{
  "n_layer": 10,
  "d_model": 320,
  "n_head": 10,
  "n_kv_head": 2,
  "head_dim": 32,
  "d_mlp": 640,
  "vocab_size": 16384,
  "activation": "swiglu",
  "norm": "rmsnorm",
  "norm_place": "pre",
  "norm_eps": 1e-05,
  "positions": "rope",
  "rope_base": 85000.0,
  "rope_fraction": 0.75,
  "qk_norm": true,
  "attn_scale": 0.177,
  "bias": "none",
  "tie_embeddings": true,
  "parallel_block": false,
  "init": "normal",
  "init_std_qkv": 0.028,
  "init_std_o": 0.028,
  "init_std_up": 0.028,
  "init_std_down": 0.0,
  "optimizer": "muon_variant",
  "lr": 0.0124,
  "lr_mult_o": 1.5,
  "beta1": 0.93,
  "lr_head": 0.00423,
  "warmup_steps": 0,
  "schedule": "wsd",
  "decay_fraction": 0.57,
  "decay_shape": "linear",
  "final_lr_fraction": 0.0,
  "batch_tokens": 32768,
  "seq_len": 256,
  "doc_mask": false,
  "z_loss": 1e-05,
  "train_tokens": 388200000,
  "steps": 11847,
  "dataset": "wikipedia_en"
}
MLP neurons of a small language model. Each row is named by its layer, matrix (down: output weights) and neuron, and shows model dimensions 32-159. Each number is 500 + 25 x the weight over its row's rms, rounded and kept within 0 to 999. Numbers have three digits each. A neuron's up and down rows have the sign that makes its largest values positive.
A block is one neuron, or neurons of one layer that tend to fire together. After each block is what it responds to, as a language model described it from the Wikipedia text at the highest values.

L4.down128:499532510472505525516477464544515507574514518442527457529437485502495480511499499500489526501472508471485517528428499496506485475489506482510458458531531499485500495477494488521505543505494522471530499537520490518511452500466513527534507483486527488501463495487529521464500496508519503499515569512501501526499498498520483511504529535491516512471467523461471466550478531513524494510524
L4.down208:524526489484504517503508492511495545504505504501543502482447526506486516490523524501535531575507538493493489477516516519551440499492494505545492475487510514537489499507504474563511466515511542545523505512552508509507466535508517500489496501465476471445515553509500490511510483526507530558527510512485523504487506475507558496511525518452523502529486528467472510475498495514500480514459
L4.down482:495477533448504508493495464508498500505461482507490456542472480516473521521499427502485473493581526535444470483520498499513495465510516488473511418516476448500524517527536504486459490487494475535498492434534508539452495485512526470545489483503471481468501486515470509495479503475489510489541513498484462530463525471503495506507497520498510465507520495504491505477485557535510532499499
L4.down584:474484485424508515506496495502508501559505484480520513502490516499477486504532497459484517501527536491521500522467499533505532519501527474515502483533505487506529511520488519475478556493521551475537531556522510492536460543519513511509514497541534445528470457509496464520488534508505494482490537513489530496453528487507506475486483522491511463463512517523493481538526440499477496492490
Location/time prepositions

L3.down26:546549511526510540516476493517493520549497479501544494561511518522529489490482543513510506527499470461524503525478532479511538482518515493536479500492470511465494479539542545522497475536483503523489461519536576518551497532494503493538491478500465500509511524452481507493523490511495546482486504512548484488515549478511517500532496477504502524514498527487471529495495430513551462500484
Be-verbs after subjects

L3.down322:494520485524517456503494477487451480500531461511512484492491514541518484490499501507482461479465483525454459455500530468478510502505497479527480482510494485490471537494503524526503511472435510455549514530509500508465501488492503480439520495541481482462486495532459509482556473463510494475491495532528529500526499501512538504495511484511511501460506491476489469492518521495519446451501
Word-start prefix fragments

L4.down147:504453505470502534483481491537496504476471503488519500596493521519461497486521528535501509502493481493530511496510504496490469516432530523487514519510515547532535467528541510470513519522487522533500466485497484507554479545469517486503516493485506555501539476473460518507522486463485497532446508495505482500511494450459501486494480495497514495502538483466560474503494515524524518522453
L4.down169:511512497479530527495502500502455504524473476460493512514482481527523494503502488535471500524454538429558521487500546491551517499498502486542502473517519557512485476512553506464513465483474507522496467508520515516523506528485503490476499524524508532491551526506508504491520540508492553534500520501496519483537518487464501486505522490484567546477485516529509485480457467530502491492504
L4.down223:459544525485522515489428465517498480510487483532474516565473485500494515496523492541514489482531462495500516547528527507483520524468462514522519489481493460482491555515494508458466506512489516538518473473514493535457513522522535535505492482533509476509487474459475501483495519501502520483501491512506506495511518488489508474525498486456484506504494516492522470487529484497483507505517
L4.down496:488564508528540482499496475539449487486503519527516523483483518517551521495483477486521477513511520514500495505517522499484545447472499503491477490579506469518541481485499467536512475492519508490510490478536557499511488495569475484464468532537483480503466500504504485492469534547483516501485478491514524513515501488494495508497507444500498533550487553476569501499505445494512534491491
Main verb after subject

L2.down178:496487497490460512495454537445533504530512501499548442501472545461521522544490487470478503504476514499463507492514502527531482506484493513518483504490482488493464552511483468520492513488540532496501517510493534509444543467513510517502523514495530531521450537516481472486502494507507517512515495492492535500520474452485522491490493501504542482521529495511493441502498478516525533537462
L2.down202:502508490537480480487490523502536479503506537505491510515475521513578494469531474490478487474473525513533526497499472507518508497461540519496495507490488528464494476520521495566530467479518492485490477497513499502503467524412505453518493502461480495501486508535500486478470488498510488545515505538496521476516510444474482514553481519516488552478529515511512477533486511513511499489493
L2.down518:513454509500559477488490481515480506502464488453522516457487497489472488500505487498491500494492486513484545476515477503516473517488467502488511503545470511504463515513518518469445470577491496495488497539490492535481520515539492520505485499530490480507456547521526526537531526468514488472488496505449528492493476498478475515513496537506500510488498455582479476507482517529549495527486
L2.down568:518498484524490536541485500485458503478505494512536495505516476528537501510472495492536542503513468569536509488487536515498539492517525495493502494463470505514473477501481497506495460477520555492489459533492504487505474541520512487484505497468477536530544496536476525510561507520523488533514501517509493499485490507505531509525520532520472544522481488528498497466492472492532467476522
Word starts after openers

L2.down2:549524495491535492499485516520488526553494460517487504566471544554505504501482542519484501461491457502528527489485499499507461538522493517532468472472535523484530503513582479458500542496474509515485493472538510471492436486491516481520524467484514506484504501513477500515508512515483541501502534517514463530483514461536487524511488512488524558539475559518475500492462467516520484518479
L2.down46:518505535445511467492547484519464469527489501501498503544480503509455423500499465532497507522500488526506487512497564495510512573484500508533500517454495514523539461522507498499501487511496500471500500527512493512495459484492502513501516565508535541507511492541504513462504496471499493534480524515472517485480499475457531515484418503490490515541450440539490497505486553458461481524501
L2.down459:493461444496508480515472515525501500505532500512505513526513551525522500510502478484526471479494513478532441468486499517491519513501507496480493488513476532468488482502496480467530468515457487506534494452484503502536502448476547504498547483524477500489506502531518500479503532463490503499478513510542511498461523486482481537476480513503490506532460526484510496521482490508487509488480
L2.down626:531463484475471501496485526501507492543490469515514479527529502515524462524488453490533521467486437489503519499504488525510507495479519514472524458498496507463515518507532476465497513557511530480531493477533506501534486527495517490506493509495538529490510487503538491508515497528483483519531505522458507478506473471552538502540480511486516547525477489501511473470501507518507493530499
Main verb after subject

L2.down36:562466488454521497489483504546506519528529493525498495489480503524535519463490467501499504565493502486505497477509541525495471514524490472530485492518514502496516546490535483522552473481517491477524513531520504511495474503446486490550517503509489500446554491505520496509490554487506499545455508522524527485471492489511490477524504484487512511485490500483486507510462504483483474483468
L2.down147:506511471432515472476500539524493481452460528517508472544478508483497523479510523479556518568502512504522514534457472520487525504509469543495455455495484470545484488517496503474503530507524465509512491511490512522501496488496504529455458537495497493536473494499522458525448494481492531505509491481522492498467512495534527456503477523503470548503493491467491528500466515525533488527545
L2.down370:522492493476524533501493503536506528527451529450536467535477513489528496490496519527496494510572510484503473536475499517498514485509510492480482513524485506526543488509484547491484528509520459509484503473487478530493553496502514501501485512460487516512473487489504465525477524421527545494477505500479564518488463439500486512475555486503514516485550525428486511525485514535522471502543
L2.down607:469460469488510487505524501483543480445475504520531477496502491459515461482479444497499489491508494555448504509488572485468515497524505475489483451489467473483514500501542507528517546495475490525518462503489501484472508494511504550488503494486511458507525546493464534498502504518516522473490504530501511462475499553491491526525493436510528534504475561482486532489473525517491504499503
Prepositions before place names

L4.down182:472535506506487497522517526537474474504529492465576491525518490516523464518490459482486488470492521487496532463503522504471488519492457508501495507510551506527524515455490515542509508512519525540506514528461489486518472460495509436531530496487495524465466492498464530451518500519494480491526482476527476500484490493457526507511489500472505503507518563507498467503512479499551492480488
L4.down334:496505516503494492548493479476505549532544484504523473497450480476484479496460501480471497521485478523494493478456494523519477488545503516500478465512476480569529491524470538484507497512526537553491511552529473515487497537531500490499477485494494530515463540516510497476498515480478476489488497516473516519527507481491549497474494500522525488497477505488446507490497452481498503514504
L4.down448:519524441503516492475493476490514505505522496504528503499497519466481476560522499482528511521460472476502499497517484507482482534490490510540531486513468511489496508497493512543530506546502530519491500548514558537496545539495529488503550530538469489517539527455501479472546490488482503479519502514465496488503544521485507466515522477512557463478519517510492477522492519489536507505494
L4.down566:478517535478499507486479474495493504459534492497501495492500495490506526541525506543495486517480556495517519563451530512492464508504510517488508508484488516505484521522497468465524518485489515461465499530506488519462497535540525496490464514523517491508493515511521480492501517481497515511509560454490553463494493509521488505449459508482515495503523498520468493475442511524499481532567
Word-initial prefixes and headings